From a checkpoint of a small transformer trained on Wikipedia.
Architecture: learned positions, biases.
Training: a variant of Muon for these matrices, 109M tokens, 6678 steps.
MLP neurons of a small language model. Each row is named by its layer, matrix (up: input weights) and neuron, and shows model dimensions 16-143. Each number is 128 + 24 x the weight over its row's rms, rounded and kept within 0 to 255. Numbers have three digits each.
After each neuron's rows, "fires after" lists the tokens most often just before its 100 highest values on Wikipedia text that the model never trained on.

L5.up235:124100131100128159140132123153112142090102122144124101112080126114109131129113138082139128137132200109119155135149130091150109121128131140153128165112148124128078152148133173110111135151126184113090140145146125122120167148159115156161125140117117131074111112144132137109139119108115186160088093113170137083135159093116162136107154162118146137132103173095148140178134158145087155114097
fires after: " d", " D", " S", " w", " L", "z"

L6.up588:123160113116127110155119090145156093121117111107079118130104162086150120158119162143140117120119110146119155121138135158117132140141124134102149133130162141102133150092071130120143072127113127176157093124131144058155119134139126089121133091134125175136125121150127132158120099180148132143138092178118112173139137112147134121155101148112162112118117145146186089146119130138102140137167
fires after: "0", "5", "2", "1", " b", "6"

L6.up231:136145151146145157147112145135139111119148157153162113121104158115152127102119173121106093070124105115154182131092125112129133104095139117173090124148101119125145127155100144121148113092127110116123139097103148096132111083083137144114126114151120162099140085123118178118142174112135139132171161141165125133114118160125170074107146134147079122119107119156130115133144065148109150143146
fires after: ".", ":", ",", " S", "0"

L6.up526:110094140096132122134116150079121105136090185094132165114160128144128105176121137079072141112109125144154121128127126123149140087122100139135166144161142132157167118112168072139110130154124101107130146151122106109097111130165105076073151125142134088131145091115148086128143109125158154133109104142126106107158131129123119148102132159111117118184112145110124180162124142118125150148121
fires after: " N", "[", "ac", " sup", "anc", " Sc"

L5.up23:105136150140114138137096141140110153097171099118101133138149104145097113142115127133164154126152152130119153075118144116063126129071153170109155159113167092079170137109123144139147129100146124134156100172122150107107140147114145124129122139115145142115101164113107143167136106094140119149127110102082102112124125114121163130103177136154120116138094121121068091102098127170127108093143
fires after: ",", "1", " where", "7", "2"

L5.up346:103120195122108122115143116117144143112150091106137140115106145116099108124149110159110134121133095160157133138110122123139182088138146190129100117112152132115166113136116132132145107101162127112127129141127078103110126130156091140107153110141154111142080111134103124126109105125205129124121084107113155148095123099143175116082174096110136142108099102112090173152146101104151145146104
fires after: ",", " S", " s", " I", " ar", " and"

L5.up333:107135115151113144058119112115161113114159118123123144133168180118129143102158127144105094130153129184150143134087102175130171127162159150148131103167168133109103127154135131154105090133131101119127135124156097095119144095115139132179134089159107121129128139141116143093135143129184131174106117132101147096109162149112132067119129124137120128142096126148102130158090142140097130135129
fires after: " to", " for", " in", " of"

L5.up197:117129119126113108101095097143146131142153132090150124108141119059132145152132112152085160149133123103122133151106130116138093144143107093062141136146148128120100140117128107170131129103145128103129095090135162130117160160099116115117144139151123154094123112131141073182149130148171115148115124117070141170158100135118138121093118085119136140156114153141149087097138160145153130146117
fires after: "1", "4", "2", "0", "5", "6"

L5.up15:136123105099106140109126139115129149165150123096150147167126105119115160120145125065154093105113125143101156096116145088124163111114120095128171141137151122143114108127164085116076121159122114145095106168161120099153133122114135117134095158115153088068097163113120118108125144155120117118102092150118103134135119180115137153149170116138124137154129143145137123104139161158113090104146
fires after: " h", " Ph", " H", " ph", " Ec", " an"

L5.up345:124130128132128096106098157122102105106121157091131144133133144119133130122161140083143134132121104144140140117060126198098119100115148125132095126111143124123112111096135086181130105097114095090136128141141136058096140149094166132109141119156122129152133155093118161132115100135143148132111151138134150117130175123121090144111139180131124155133099117161130177135145126148155118119111
fires after: " ", " S", " V", " F"

L6.up295:132107103138125129124167138148140150152114101103116110089082129142088136134148099141140166150069116120127130091143148194102110151144079141147139135198166131115109158127121143138140125123140125148109115128131163107132151118091130123107135124140117173146118149142132144154132107136106102140086127094109126139130205125146122139099140139104114158162114196119131135099132133164144164121096
fires after: " B", " M", " J", "B", " Jo"

L5.up279:167138123106112133119154117143102117111115088151105145162109091170107116138144134098139131198097155117154106125092099156130111122155102124146076120118123092110092129134121112136142092161142128140141147094137105110174126154153129145178119087120133141127112121152128133136144125147141129129133115111136134129147174133076173140137123103110115098148124129153110085130130149167111151117114
fires after: "'", " in", " His"

L6.up480:140142127128152090138129133106113162125165091138128121095150123126099149101192130092125160144150100093108135119130133118120134121073121122138149143084157145110120170151129181141159111100138100170122139135130147137150144146117138148141137078122128143097162122174173080147183093105138077133110139116069160156095114162139155166134126121132142142143126105151123140086165173125112138110142
fires after: "E", " E", " o", "T", " R", " Je"

L6.up422:102134118172109135126136112135160103115136126083180175114098156165085154164068148144092162112153185082132123127114154149113113172131143116104108128152134136120128140140150092131117115103099109125105103145161131109090114123096092122099128177160125102113110119135123107098102127168112141155145153137134145110121136154139138117167130138159100145146171151104095137140110141108146144146120
fires after: "1", "0", " +", "–", "aged", " −"

L5.up487:131141155118079117130138148138152111133136121116152140095134106123095120157144130126130130108113138146150102115134151154114136160151106080109130126108123115120120163117132115115121128097133092128104142106098143162181096118168171147142096116125106133147110119091096159128186096141122124112160107165105149157108135149143084141204113088158142114140131154147142115085111134151151120149113
fires after: " the", "0", "5", "6"

L5.up373:134086120163136127170099128132130155160143112077097144132120155156108122130117148140131160096089152127108156138115115144113083098157163098110132129140109111079128081099163123101156151136107118135099102139109105102110075112106110119108122134133127131098125106151113121158133094137112148112117110132142140073134127083150138166134164150123196114170117113117152152173111114152126143143144
fires after: " ", "1", " f"

L5.up17:118097152123144110169111130172114103112137155104123098102096129171145142144117098173118132157149142100120123122146106123140072111127140167096199130143117121111114109119125136144139106135119156158144101141102135119107140109147165114169077115135098173113152110165103099128127136125155164158143123114114127107122126138102076143097127142123144180115157136109102136055115134166136162140100
fires after: "1", "2", " prov", "6"

L6.up498:126104155109178126138143100131146139150089122181128144135119153174105128121106129087122126121116154133136164102085101147141145127139114101134127118096112146146137082152094162117095077133132162117137165137124122126139110152147167114124111100095115105155152093108100129095118083130162123138121109147139138115124099160155136129171103180163141092123134135090140154116138158097107138103160
fires after: " I", "-", " A", "er", "le", " R"

L5.up637:124083107118153114099106168102127134112195129125088116120094135128071131128137125162128125123134148157145138074139115142143126126142083148125122138154140132156135127128087121079121169094140093134100081139137129116152090152122135087131119159141187128109193151097087125143135103135155108160062099120116146129121139114153126128097125133137072107132117142161128114123108146136096115127167
fires after: "|", "1", "-", "2"

L5.up584:132122128075099146134137176089126119164086126154118131106160098150104116138133147167087120151126124086126123110112144106181153126132117103129160122114151146080113096132150115135117152125132105148147140141116076110092143196121156174149140121145137133094143122090090096143110129102134114118121186158142109128162160130136143129136141128147124155120118135129153077128139161129153140122136
fires after: " p", " P", " pl", "P", "R", " mon"

L5.up303:153159142180142106123129141161158112117163141103144125100101161138094154126141115137152105101158137158094078151151127109073117109127128130145166110094138133134115132133137148104126120126154152155139085149158082109128135118100147141144124128120110128181124148170135119113134133105118133142138161111113140131105160136112151112114085099127096090118129133179139138156120107184177131080156
fires after: "-", ".", "==", " to", ","

L5.up577:102069142128163128144070157119112153119117142125113111108163099076116140139162122169142099078096132141165130099130136125127120111111121135150145117141140069106187133118091121164142106115138114147112119135115134092123116138150103144166124120106170156137125108126109163145122120123122087150145133110136147115150118115166102156139161164114128132180116147167111139160138123183148117092161
fires after: " T", " (", " b", " c", " D", " M"

L5.up393:165109074128147133167085125147131088116077098118129159092131143116073104143102102060174175134109145124153152177105143107149100140127106139115121123131119133120113137142161152100139131159153121164136115138135121098113107126153154119134175170118128118118131132090122055126138143108104107147095100119153155124113112115146113123159105185152103169145129123124182158103134075166131123150151
fires after: " co", " p", "-", " rec", " dep", " P"

L6.up38:111150136103133140181112156144142067123122150113152149106106134130130129147134138130099149149097162138108146139128166134093137121124109157153111110193119114169118113070114107107133140132142097111145069163155137084123128171140101172140104133144141117114140107121102124119088178105126162132150136139072121105116143113142114097115101108138102118128122138098103149117139170153143141127135
fires after: "2", "1", "0", ",", "9"

L5.up311:099090164125105101130116144087096103115127168117139166138086146098138151095132162127125089068139140123106154113183110129126132138171162109128145128104117133112154166157130153114139141108088133139168150181120134124105097149099097132116141101155133124097159112125141159118111102128145136147075142082110138104149125154096106121105146129123150130120149118168080176152161151126143083128105
fires after: " d", " s", " D", " t", " T", ","

L5.up68:157123110136098123156102106140112111126164145161148126148174081103132121145087146140123118141120136131142132120130109176191130111111111095155119172120110123106109107173082126117131128144138123132135088109098146142167126147109155129166134143094184118095167136135166131139125163118154141137152139140080153094128126126095150145104100108106157196145093078143122146148126151152115136132135
fires after: " a", " so", "The", " His", " to", " My"

L6.up256:153161132120123148153133097141127129078131130132114148160112139119154093147108144102165140140154095106177106123114116166117142102104157142091124128105146107130141140128124091174119158121159138128164149078116142095110117093146117139116144110112144184154150109105126119139140120155104126180123142114098124149143121121096097162122159125187155155118126108102102109155144113166116108117139
fires after: "0", "8", "1", "7", "3"

L5.up627:099090095071132176151187130119115087142154154128114113141134142139091136129145135087134172131158173100080105127144131132148133124173102162149127140151113115121125124132150107141087124154105133184115169150122144100148088123088112138118123156136079127060152159107108117113122106153127173152135118118107121128156101141163137158093115149122129128102132133121151120107110164115143128142102
fires after: " P", " p", "0", "P", ":"

L6.up545:119094157098114113166080111124145083118155135139139121142147089117101103112175127133120114144134132144125144131118161122122107107169124108157144149117134136145107146109123148129138155130162132121128105128111078096142121159139176153138150126115135136142117135112119131157106124103175165164095131117132145109111130115137140115080125128122111168125110156166158134105113098141188130111147
fires after: " C", "0", " c", " p", " P", " f"

L3.up537:161103128099149068116145120165110116177085144143092178153111138166112109084129111128119083134169124125125163103137109132165127111110141103162135096136142129132094112110085113132138122115098165110110141149159127100140147119146083146149146151143164153105128094151125112121126148129147158165073162119112105116103136131101120136075171119143105144142136118129115095120140123124135165166169
fires after: "\n", "===", "==", " (", "ʻ"

L3.up599:163083099146129135153132121131111096134117153130119159135120139111095179157112107125118150125119159101105131121146069114126163116136143166092096129103123191142129106120123152131116093108092173105154124149139151126147087133135130139137110103120109158134150142125089154099123122139094126114140104103145119123138111167138093133153135071145187131101068143106135135122135120127141128120090
fires after: "1", "0", "2", "5", "9", "6"

L5.up461:118108125120103107115087157133149132124145129107126083138148135110129178139131128128103120165173140134152097090120107163118139096146111101131113136129119091075144168116119102120107167147127123106151147133141156095154172087128104158119103145129164118171157093137108149095092139156163153111140123091097185131123107142092103134158102111149142134129176134130146120136125122167149150128136
fires after: "0", "9", " in", "8"

L5.up306:122151139081111140102133124109116095131098141101127100108125106125188142142148107145095115142099117089133089110174121118154125119164103075086142124114139158133126110135156109105169127124135093141119110119126141086199174116131122114165127168093106151183114133103161134112127143129143120126121149169103162154100103128149124129119118159117135111167141126097169116123128150164165125157144
fires after: "0", "6", "5", "3", "8"

L5.up144:126143097131124151099134113124133119189155139105135111152107130167114122114120129123101120148077165130177141150142085114126174100116103125141102103098158163126096115135161168118129068145129139159136113154102111124170129130111124094170136177118145169122135155133136115111064174084136143116165128094136180120113131128133125118098098108095159149154103096160148119100141129116120127114129
fires after: " H", " h", " Har", "H", "y"

L3.up553:136096152125143139082151127150132135144073138159140148177134179130113113126141100157145115113119105145123127100160106156106084146140059146163113134186121115161092138140162139130127114117109122129151103123115101128128125130111119168133099172161087124119125124138101119150130130114099141125122197091157106106165104133164053139130132141132128127077145117129106158123154175081115106142143
fires after: "\n", " |", " Go", " Republican", "==="

L5.up631:137141183113141147169099138118123161169108152115134105136114146101116135099194152109143110127132121101137096117095141125154119169148110132116073116099117139107149103148107159109141132137142131116146146125123112115119172148150166145066157153111147125094147066108137104121164132162097121129093157149115150099151114090131112133132115118120109090140121147156104162164107112081157164115127
fires after: ".", "\n", "==", " Med"

L6.up596:119128137120134109168118160165125095196150141140123117107126154087122122121133123126118155098137169094106138142118146124148169101137126161123144094191169128115158120130140129078143135123088107105125089071139089085099138129101110156110177140179157131153135105111122096156113167115118115154096137119100131159148124147121104147128133120146138150111136148152107169143157110091102106123115
fires after: " M", " m", " t", " In"

L3.up166:135116075105114119165158160142155137155133165124123132173114161172137085119122140123158106107117084159150114136134134121113099147154081163137084118130141131122122117096108140126121146104126146119138157127105097104153105153148069104120169093155116117114116112141126077178125130186094131115132139109136087144162145142137128180132144134131127121075170131118100117130157210124137114111157
fires after: "\n", " |"

L5.up429:102138135125150156151062116117107143093168126114173101144102128111132116136128089120117135116161131137099086140140120113100117107133167136124154119173129187132162173064098106139121124076143126132136120124113126097095159153091150145159134151139099152120099122091144098116156115134158077153140143155115127166131153161142109135138154142147125162116154095102160143165162110131087143112125
fires after: " D", "D", " d", "elevision"

L5.up71:139094114094176149168141138102129140138129208098123108104066150132114085109131134115122142112110130128175127161112151153135109122127171101159184144114153095125146096118117104088102107138123120113100188126132131092100123123124156102097151122143117101168108147112145137104106126146118114119137111135192134134129142151129103114134124131119142127118153201158119144173139132117141142143134
fires after: " ", " cons", " n"

L5.up2:076099133140129145130142173135106138103119130094151130179104110112124145124148132131131106131098153122151104129104173138123125101165125139149161149118128141122127131114164124149134154108178156124105133121145116084091156143126076107127107131137133107104201144109117123141136106092135127085145147136168120106108121110123112147127125153138121108139125149141156115176139117142177082127148
fires after: " sc", " St", " P", " M", " Sc", " C"

L6.up370:162157161126112183131150132170107137142164135120105146113138108118130105125084122112100103114090145151098138126095136106141118083150134096114123078137104097127162117150120074119140144129134111117139085125121109102153107145081111176184106184137130131127139122140129160097125162170130208141113139141130133102147145124121105116128136110120107165138153091149105123114118139122095095123115
fires after: " F", " h", " H", " He", " f"

L6.up156:118145091140145145133145153121097126100113169117095163128157101149126100120132120155123093088100122149133151191130101187127152101063119116120163146138110112125121124125133128106111138137122154085129102090102135091120148136173165141173091131107100119168138106110148098126087182131100100142133091159109099133100138144140147132083120164140153172093152112095120132129114153149107144132134
fires after: " He", " he", " has", " was", " and", " had"

L6.up187:142082184124201158171106148099137147133120146137138169144138133097087152114103152126130125131128133113103152178082084078126128110135141122133118090132107097087140165131129123153120133119104127121114163129116128141135113091116151108153150132127132103107132150090096111158149125151132110155113135084144124130137135127122124134161116147140132141102137072139095160111153147146131133130124
fires after: " p", " the", " c", " a", " ch", " as"

L5.up224:130107138147136134183117137124184141141119123116136136166147123110090119127123146152154144117119177133139169127116137128154127069143098107098110100093111141144144110108122147171119105170126123131124126114134129125124145099176130130096095141142103163125136138135070131123148127102141111122097098103153179065139130124070142153123101133130150136149111139127092145124125149079104108114143
fires after: " the", " The", " his", " El", "1"

L5.up360:124133107153087115099154124122117142126110145176135123102125153112133144138117121108145156097140120105098111114148110104108128134144094141088132125129160176129164121130153122163107147117117152128098079113136107103131140119166144118147124131096124172137197131151156111118161126117107153136116098130111114142133083121149111124120123145182130129142111118141089131064156095146144092092186
fires after: "6", " B", "7", "9", "5"

L5.up390:182127130128133136121124128091119163151107111130123147102124176092140120143105125110096139114087122125150129123107096169125147096103112138111128133090106148137125106141126090139106136135111117115144161147105168110076124119132098162143093157186156110117129151130087148103090085151137130179145088142136137126138153073082098124146097134131120123158085133102136170139169140120185131141103
fires after: "S", " S", "%", " F", " ins"

L6.up307:168117085142173126126145101138097118162140168084135136154086174081113113121130144137150116108090122095147114099124115120179143136119169156128109088154141113149133123147133140135139135100131189117110133132176142125144110136139138089116137135161119125129120125105116093101098157098123139114104095099083105141147102146126114138171128134112135187147134117115173136121161132125089126102143
fires after: " ", "1", "4", " G", " |"

L5.up80:113046164118081163127188123107080150075139120124097120128117108157126133097127152089110151153131140130122153123119128137146120137127156145159124151061094121113130103095108145111129161133170126122137120100070089090137113111112109108155140078107131104162132141111113182112144140124143141127095112100117152134179120107140154160125110142112153129141141125134145113142139122124122121119147
fires after: " A", " O", "А", " Az", " Sal"

L6.up245:166102114097134099194140100113124140132168121087113141134131172085159121135133121147156084125160123124099098126133089139110085117180148114143120099106122134111118133144097139103100162137147142160135129132113154123122090137123121081141095094139125138112127105127097096139093172136133156101158154124074155131114092131128127145130132112089138133146105114119130137146132158116130138153173
fires after: " the", "|", " |", "-", " The"

L5.up45:123127107134109127123128131184138130105154078136100129167154120134147150128110111063125118157122161127115125093171157105130135125137139132144109122131096116152115132156067140120087101140117133137144168123105112147162109109130130091111137158124137122095127150100067134144089153140160108114099152130119133136120101160151188196117151069097132115143123104142123145148108161161076123131140
fires after: " the", " His", "The", "il", " a", " h"

L6.up42:120115153125129152125134134150112129112095110155149097105129137136176130122121112126144120143129163115149086160090161094149165121150166061153129113141119132133125090134143098103150097112182109180174140137113132105164106140119190174117152157133117130111062136115103113117159163142152120124132113134103169122144115133129153099093155131140140119104129120138170152118109109118118106121137
fires after: "0", " P", " Mart", " we"

L5.up550:130131134123140134098118145151136128082154100108137146127090107125106135112119165127148091143123131168103098090111102117119180137109109119161093123111115127142132103144176130122101071137122113121130112133078137104130068116117153112091125149082150147131148178143123173180121122143137122150168119096130150128128138152150089138088189114151119136145118150160102127143155139149127111141169
fires after: " (", " f", " F", " \"", " H", " K"

L3.up369:111153169154154154078162143133109114163160124111139142127117097143168150105125108141072112109147107095107129110115080152117159124137116108179109117119141170115120101114131112125081154087147131134119121100083123103168150155127120113141129116128120132111123182101125125079097122182119126072137149155125130149113113131116124122105130140123107127128108136114137142143175129145178125140131
fires after: "\n", "."

L6.up73:154128141122130153119119128123156169149146116121146091081075125126124110130131137157162150132135124142143148144127106096157113115117096097115093115141146157137105132115136101110162144083177107171126059121139136111149141109116107116144140098141124195096122125083151125143098135175098145148120092142089109207149148127120112154126125145122137151126101148135111139110126169104119128145171
fires after: "5", "6", "4", "3", "2"

L6.up527:134092131101111120125163137125114145166109157170136125117127087134102145156113119131132098155155125136107153123089136126093128140207121103147127130121130145094157121147128134105138112103185132140132102121110107149147097110126194135135142109141085121107153134060114154165119121118142159118136098126113105158139114135120099146184146123098139132082121157076168108119129086107147118091161
fires after: " the", " is", " km", "5", " mi", " The"

L6.up407:172150112119112095127180168146149133140116144092131153125109136151112108097101127113134184143084136161121128153122135138137130108075141136137138116133133111099138114094132107155114137136138125053126124086091084127155130168147146127134140143155155160134150113092113122166122120123142140139141093127145118136139148126060131154111105120141163175130165150118138094120202131132137115132133
fires after: " |", " M", " ", " m", "a", " A"

L6.up255:139076057138094178114124118112151093130117123184109141128139108133153131163149109151142143112134093136128149127113178103084107170169110109124158151175149114123116089124120135123116130115131141157118130094090082130142120112125137105124137104124087119087141133108144121152120106125168129134158126155115135142127122152083142176175096102110136107145113098141148107087154136135142160144109
fires after: " prom", " the", "r", " ab", "aly", " prot"

L5.up76:086113132155159202125184136112150078167145132099098128149140130131130157128116123159156098130139086170122139086064109115129109075148058129160101115108102130157151157146121152114147060107152113150118132160105169099150119086117151136114126126138149117109149132153117146121109140124140112148112129142145132097141153154132151135144140106122097122133112117143146096132159127144134125116134
fires after: " \"", " '", " H", "'"

L6.up299:158116110118141126129117143108095134105081081126129126123152136167108124132103147101148079167110144147150144124119099127105131084113118126143075136096120165104131157148106114125094142098153134132133138159114107138159131127121185133195130123149121120086132101100123129116128162106106112132057103117145186140121145135120171122170149141122135148149103094107134143108118130112069130133091
fires after: "ü", " E", "E", "y", " we", "G"

L5.up215:130106117133130081123104104073102143191169160143106170162108116135140120122158119152091107143127151116157144143135100118152103062134145138116105151142178097100129136099092140142105145117144150153108127133126129133122138069088120179160123141142155104167108104143125077117128144138096135142127135144114119119130142150128115147072155097149157108107113092120072131127155121127167159129154
fires after: ","

L6.up589:148086115128158104132159132106155097135121055135141135100120129158154153133091127129140142138093148144184167133090121166077108117161127170123132127150136108112130163177122109131095176110142123126115181136145152117147113098149088162122124104125090141073161169103109105122115101132137136104112164156101103164140117117103152120127121133107113126135080138135156143114128140163123121133123
fires after: "0", " O", "5", "ric", "op"

L5.up336:152106158181147133110101124105114119162127131107139085098119149104082073127126119104124128116135118164150107147117149180095152077106124116125093117148126140144143133119104137112105147184182175136127133166129106133143120108121087125157132101126156151099112100100128130131159129102128113133168143127170137095137161103111117119140120097164092107144129112098098157151162146152115104126144
fires after: ".", " (", "O", "==", "S"

L6.up22:158149140151133137150128161102088114144131136092123120142109083083113110105155102107159082147082160122102134146094160160139130123153114152111113083156121102134100124135135105156094147143153113151123076147138123102187142114138104138111123119134121114100131194158099136131121152126090166134136095149125174123107167127149132148109155081162136153169159102133141098099105128130143134128086
fires after: " H", " Ph", "á", " Gu", "y", "H"

L5.up480:139182136120108143109117143158126184136143128127110102135138129126103135106126122096098129145122146111140106106140111152137157147119132144087093100098123151117115107100114112159124129073169151104131111146129110131110111131097183130176114149110134168127158114110127154181142172107186155100109095138108125128146139142153113080106142139108116149119128122086178140148125141113137139125092
fires after: "4", "1", "3", "k", "b", "6"

L6.up288:090135132108094117124137146125115115165134085146160108127119137126150117139145102096124129123104135130163121155133126157079126092129143132164099159174092163171140142127087110165159120116137123121119087124114066121124126113133140116148155137083098156120125140088169133165132126143105096143093121131119169137117084121115140135090114151138112139194096123153179089158133135164135145133150
fires after: "5", "6", "8", " ", "7"

L5.up561:116112087176135152126085135140136184096159101132115139127143160134145090130105149095104137087148157103123144146129131156160155121141145127094150131103153137162173109132147102118126110099160080120082092155096117114120149152087127108169107147134120161107168147138113099128068138141105140116126092117139148127105144121152073122140171142139142172148147115102145129140148128124135127146112
fires after: " sp", " L", " W", " H", " sw", " Sw"